python train.py --norm_eps=1e-05 --tie_embeddings=false --parallel_block=false --lr_mult_down=1.5 --decay_fraction=0.928 --final_lr_fraction=0.05 --batch_tokens=32768 --steps=7056
MLP neurons of a small language model. Each row is named by its layer, matrix (gate and up: input weights; down: output weights) and neuron, and shows model dimensions 64-191. Each number is 500 + 25 x the weight over its row's rms, rounded and kept within 0 to 999. Numbers have three digits each. A neuron's up and down rows have the sign that makes its largest values positive.
After each neuron's rows, "fires before" lists the tokens most often just after its 100 highest values on Wikipedia text that the model never trained on; "fires on" lists the tokens most often at its 100 highest values on Wikipedia text that the model never trained on. A number after a token or word is its count.

L2.gate33:524522529488555480477498516508437493512490499459520501502469504483528538478463461522503504513454520523472486479503511495487525475527497494558533505461479457478514518467486509520488455501505513478503522497506550470517484510437491497499485470524477493540513478463508510485512475489513499519496540500491476489500492451490494530495516509500523493457516518548462465509528469564477496500523
L2.up33:459496480495490431482475511510523505498537501509516477509487511534520516461501496477487464511519471517492490495500522475501488501501475483511513475489456468477466525506538478481528517465516522474481522535545500489476499501519479522520497520551457496487489497498491508488512464502509497485413478483510482497503518487494537540480436501451477486547453525452473491476469483459514512530508
L2.down33:492497505473526488511530461511499472482496534482521469543454461495470495526507492472481515466479517482537464501477490485481494463556514513542520512532469502503495490475491511503485541501508506463521543485500497521537486474480527474491469486525479507480502480492521497466565512469479500519473486499494501522494468468485447505492496534510486474503517473497462462508509522532509472511534
fires before: "\n" 51, "R" 7, "\n\n" 7, " Cap" 5
fires on: " |  |  |" 22, " |  |  |  |" 19, "} |" 14, ");" 12, "; W" 8, "on |" 6

L3.gate749:488535472530564490484487489497472492476540479500499537514507511464519476485464517517523482499488482497506525502499527504480486509482486488464526481481449489465509537501475494470510518505494477510515462539483517451456509486521468549512499509560485504480521522481467449510493524519473433464490495507490517482503527508469532527506484520507500499489464543502496484496518457508468525476527
L3.up749:482524476531571487477499500497462506483536468508505536502509502455502500493462501514518493515516487507509530493491515497477486496505499484459527502489469494485516541522467504469515531523496457495520464526478504464470505485537481546515503492578482497484508512490462448509499534520479431467498505504479508482515529511455523509501493532508494507463462541521498496495495448506464510479537
L3.down749:474537468522521529490488464507468500499502492480513500525490517495520523504457503490538525556520469491505531496528504502486485481513454486475482508511477502509542489508519509507489511486500451485517508518479467482496478486522495533494497521522491544504523533450470455472494513525466448464485492500544499453488547547483520506494487480425489523478488501482516524526497467520494493536556
fires before: "1" 52, "2" 31
fires on: " In " 54, "In " 33, " reg" 13

L2.gate760:537505498480538483538480511474488459502497501496475475474512496503534530483514476492463497490455492511493519489513506469487484488486504489507539515489524432467563509488545505521515495517526512469477539481556493451551479542496466495522511497493477516517530504495462499459511483484497482491448499487430506511548535441494484471517519513460514520517484473489481495487483513522537501525523
L2.up760:504492484464525472510461518502506496529479516525501503465477513512516542485463487480489484508541516497493524476494513505466489516483502519501504457499480464446514476513495536512479501462527485484525532527538505455520483506487467485480485498516464512544509528492520522463493491525467514494463494458464475489557535476485515483526449504502516501497526475445503475467517481560532523510520
L2.down760:550520497485521482489516510492497494480506529533478501478468514516493473517471495496470507501462461478544446460513510496491515510521490507502481521504511453488519507492499540521500494485544466496472504501559526495546468505475494519481494496545455483502531499480474531462547505447487486493438505521484540551539529441511484486487451513461511516547506462476489505491497485523472515511551
fires before: "\n" 58, "\n\n" 15, " Cap" 5, " A" 4
fires on: " |  |  |  |" 29, " |  |  |" 24, " |  |" 23, ") |  |" 18, "otes |" 6

L3.gate2:489475511474525495503514486462526481534468527482496519520514510548514518502483509499469479517444472495510516458495472466514514452483492528512504536505476491525524495491475487498511463486535534490458545500486502484539503544486516485474520539474466515523508532518527486495488507488501499502448458484470489493533511498526500503514470525454530507495495517508464484511504502453521501508518
L3.up2:482488480464522475493495494454532489538499531497524530521511505550494490484493536497455465526486479499480527479478487472505503445484487527495519515492487501511501507504492492479500458480511543487463550515493496481546531514476493490440522555469467504523506511523527480478497500483504500478466465483468508501526501480516514503507475494469518517516452505505483519491502513464524538505511
L3.down2:528524507512471521470502450511485493492474485534499500529471476510518538504488475482486499476473487480552463480528521489511508575528498486516509532544491442495499496464516517518466481482501493486526471509496491511527467500510504512522495472513464490498534503479477483471488574486471498552474495518449508507516566486505489472515483518464480521465537454475478431501518489544494540516545
fires before: "\n" 58, "\n\n" 14, " Cap" 4, " −" 4
fires on: " |  |  |  |" 27, " |  |  |" 22, "% |" 21, "|---|---|---|---|" 12, "otes |" 5, "|---|---|---|---|---|" 4

L6.gate585:533514506475434498469500535485532474489510467510481536493465494496518488550485540528499497492477548500517507518498543484527484529450505530491501492496529488509513522509546490483509461443474444509535462522476492526463463525522509479537532495497522518521496500507509503459475523487488491489512592497492476494529491484450499538512532480513495528506507528505497500516480548511489481503466
L6.up585:507539504498443481477503485503550507458528462437470510508466523453479480511508469516456502509463541544494485507513540484501499519456502498468488484458525507509545529487506478512521481499518482481489481529500513572474501501492497472534497498481519518553496512498502538519485494492445467462514583526507488484480522482502502524552494466501524486480503523536495514494524529523508491499455
L6.down585:501497518493513490521479499532504509495531469460500464518490467478496528536444496488488519529478516443537455462512492473496483526522435500480525517493475493508470527474475503507472528483489483468512488507536510519454478516477524479484506501543539557549460511502500472481489494453516488445478534509490482511491526501515509508512495479468513494531494491485515494507510488516457507460542
fires before: "\n\n" 38, "\n" 33, " |  |  | " 6, "==" 4
fires on: " ==" 56, " =" 11, "=" 6, "out" 6, ") =" 5

L7.gate165:500464499497525426536484525493512488496517487500485503482538438544493486508493546540466506513472478485491514482543536510516567497504532514504522468511506488500541499509513502548507508468485478489519505468511487477535545536479506487485481469513454498465492515504513506491494469497496492499487487528455449506519472458500504446505473517447527508516478527468511466522492460518524512523510
L7.up165:513496452436533489478505538486459460501529464489520523512503506547495502505510484496504517520501481480443530480531501538470505483492516540517503488493530501495557479521532523517540526468500522510473522496530507469479536530519480480462515484503467535525511510501514483468504514516534462476458470530450483511544513468506487461484479468506521469525530501472485516488489477507493547522524
L7.down165:497487541528526506506490519486517500497493511509511505457498498489480507519455548482457483503485480479522486416499523504467505493523507492470502469525505455527512534492496515486458455484470466438507496512520488495540499519469520501524526519518496519517511495487515516487481493452475499537478536511456532558506533492504528489524489559502492518482507477509508502481493473534505488509514
fires before: "\n" 57, "0" 8, "\n\n" 7, " Cap" 5
fires on: " |  |  |" 22, " |  |  |  |" 20, " | " 13, "|---|---|---|---|" 10, ") |  |" 7, " |  |" 7

L2.gate606:443498496522497525555507512498493498490496480482488483479489495503502504481507525494525500484507521480475484470503489463517484472504493568452484510461518501542513486492487524547498499463481480463510470519544524505439525511502504535511544495481461499495527493476556505458520479484492469496464542506537490496484505498487512508511484492557527492515478478511502537457507525430488484520486
L2.up606:475474506525509521534499468479461458487497474488473488491472479526504514523450525480547522517494484497471506483491511524501501493504517529471490487502522500530506480480490507552485448495493493487520453478542479501434528504479509517481512493495499532486479505469515510456546466514505470512472521511503480482530501498505499553519467486568506485509500490517509553492588516494517491525459
L2.down606:474445527507520459485513519474509481513532476475503505523507486476490488519477506512516507497460525511470481490541470512528483474505480492517482465448503512520514474473508501484462476479472473491492486492524512504501501465497498476514518498513432507547481467537606487502514529492522455483492517545469484505509498505465506496519500460487482459530498498531496507425506535515507467511491
fires before: "\n" 57, "\n\n" 43
fires on: " ===" 48, "===" 23, "s==" 13, "==History==" 7, "====" 6

L22.gate239:490513516554583464496481492494465504501519535488520491473511489483507516561470476547519481476516523500530505499512505517475515468527496449522500516506489518484572538504509503470499508506493514512467457542450478503507552512523545497525555495471503516483523555552482509510480464518528469484497473534530507475509492491491493536485487507549502512510538501510515476487517458488462512484512
L22.up239:474502458516517509549476475498453465504500480497455493479501492475502474497502489499528494500488512520522522469419499510487497489484525515511480483480464499505548486455456510505444492478464494518472513519516478458478499525507516512462528453510500519513499497521498454477469498502455486482479509505516486522474525500528509541478493510523457475510536500492497517487527503522514515505545
L22.down239:529502524527512481468489521484467494509506490490522476467484476524490488533502471519545526524559537494483519502474541528522506466503475515518492510475521502487518452472519492485518470545493473480468491463494469461502527490544541446521501502507516500493517538464538459518534520515466504494507523489515507519507463545474515522486486527455486454489538501498482456469500507489470502479572
fires before: "1" 88, "2" 11
fires on: " May " 16, " January " 11, " March " 9, " October " 8, " August " 8

L10.gate749:450521487543486481526488523551477457474559450501468473473499516541481499477512458503499543470458508488549486460473519508542486497468505512514520491484541495506488491498502494514488502471518465514513523521539502518440523507513480535473517502512479479518498506478508490475526509497470517456519525499463471518470498477479481497538502499492537472505518491489479473519521502552449525485453
L10.up749:435519492498518510518479517518478459475570494502493466484518503539471507454493463518491539464477501482506477477492525501547478494531491515511487501467536484496481470499513501491492491487508458479511516494507500525422503488510495545476514521507488499553502528489509507514516501453503507461527526512475491488450508485480468500552481510464545492499464539481484481525498503528479517482466
L10.down749:511496477481517489533465535551532481489524483481481464517475531493463485487476488488516509514519516478490522516494477483496491488477492507491512499505521513474506524504506468542420514466508491505484494499498496519449502490497487557500498544496554535489476513493517504518551516441498471482503500498468509482481527491505522477467483520419501483496490451484468490539496482481476509481514
fires before: "\n" 32, "\n\n" 26, "an" 6
fires on: "==" 26, " ==" 22, " Luc" 13, "enn" 8, " Atl" 5, " Mart" 4

L7.gate429:477523513497518549528521524506470466510508500489498517493501519486509444467489533515510517531489521464520527513503500505512515485486498473517523455502485498464512475457476504483498516519498469523493468532444429482499479499491492479486530492481541492517507468494481496538484540512436483479481468483497528520557490476479503547508520492501489499509486494488524543497560499470488458486503
L7.up429:480495538519522513462499455513479506503500501549533504505490470479499489501503499493470503487515496472529540525549460515550434512459522535498501491457496482485528449503508486470496470501488500494503479542481468493553516525528503470487494489511517517520505467482470455489508523476499487517508501532512482483560540487523497470509491503464480486499505541478517516532507451489453457551484
L7.down429:467528484485503482480475499485512513507505520475489441503496522498500540524419509511482504546486486537484471477483515500462515490517504474522496503512507459520460505471504581506496500489505492510518474489576489502514511467505501536541505472483500533472501504523524526490486508493510470471478491507495530488466451475497510529498560482513522489500468508480465536515485478556511505475536
fires before: "2" 42, "1" 42
fires on: " in " 76, "In " 13, " until " 4, " In " 4

L7.gate333:467496533462550499458487518444454478500558521529486515500502469508462454527467547520474498458504502472505506446514499495494528455490521507514507509509546499489481466537489501521469516498494482439481514495495485480482523534480491534448451488486461534501516501525541509464510486504514484463487480523469471499554497446537497505494500529532499504504538508519460468527500483527530524523499
L7.up333:486491488484522490472502503436468487513521500488493509508481549525508484516451528526514451498454477473489525471494468487507518464486525507502490489458525486482498476535515493505490514452512512486496526504520475463509508553490473516449466463525466502498468479526542503436492508487503435464470472502511487499549515448481462491499484516529484493527530521516480448518507472528498535504479
L7.down333:526465514476495507486511535481489503504541485485474528527506532534455501512477536477497481499474482496513469452503515503456495485519495508519494524528511475506526473517502539505467490492486480447492533517551537494542497503497488475491492506527461530546515500464522491508505515517471512484447459523483523535514535486523509516512483522469500519478519494503526479541469474536556525497497
fires before: "\n" 81, "\n\n" 5
fires on: " |  |" 39, "|---|---|---|---|---|" 16, "|---|---|---|---|" 15, "|---|---|---|---|---|---|" 9, " |  |  |  |" 7, " |  |  |" 6

L7.gate604:485508495448499482457497530511519459447506473494516496520435455513490480491515546532543524505494502499491510490448505519486505501466498502496532483491502504502508464469499526487500523497536469513526499480529498491497499536457494479483507486464474478501495510482536517518458529487434538475563530490510451495448495478474494514477455492466531484492496535490464530467496514521517500493494
L7.up604:469522513504519464486505523529516497451516461544480522503463504504461502524521512503495494526522513466453493501473487521530489532464502484493506522473535511467522480483463490478473509462507468492553489493543459487462511503504577497478485516500477492492482513477506499491475481499466521494555579483479502497509499493495470522500535466499532493486477510516494436500518530541495510463497
L7.down604:527447499502497461523495545511484486498497452447452499480496455473471485495484492519500542491514523481473475489495491520561472540503476549503516486504540456499503523470482476525480497490488484478522458507510554516480514473519508481482497487550503532493507475515505475556486497466487542458508483511475531464450525478511475524524461514497536504518509478503515483492527528565482529476525
fires before: "\n" 58, "\n\n" 39
fires on: " ==" 71, "===" 16, " ===" 8, "====" 4

L3.gate48:483465467510442516469480459493447532452511461477547517500491524500513542509491523493536498506522516538473504478478496471511476447439471522507496487505503531528465460515470474503492432519510494466505453529528501451479502468480488485482464485500486464511508511492541480510531496501507499512470505501466466503505460495499525510491523534547499492483535503498491527488489542497512534526451
L3.up48:464476519505511461553513537487494487545508441482496479473496501497513475522495511518499504532517506497451454485516505490573479501519487548519491462415521523530559482501514505481533487486500496484489530503478472527514548531480488482511516508529503553501489511490528525471497475506507477515505494499472507483521525464479504509523543441553520526496461503502470517489505509482476486483493
L3.down48:466456502518486448486474508467476519507485427497503485527506466451516505494473536522484494478440499488469469497552490503502479513529506492473466481464509486542521488459488495521520527483484528480478534492517507502515519544513501488502504472523525566499485490505568518516500440488545493491510488494485537489525524456480520479543493484521520504499462506511502560494524489493471477468515
fires before: "\n\n" 42, "\n" 21, "2" 4
fires on: "===" 53, "====" 20, "==" 19, " ===" 6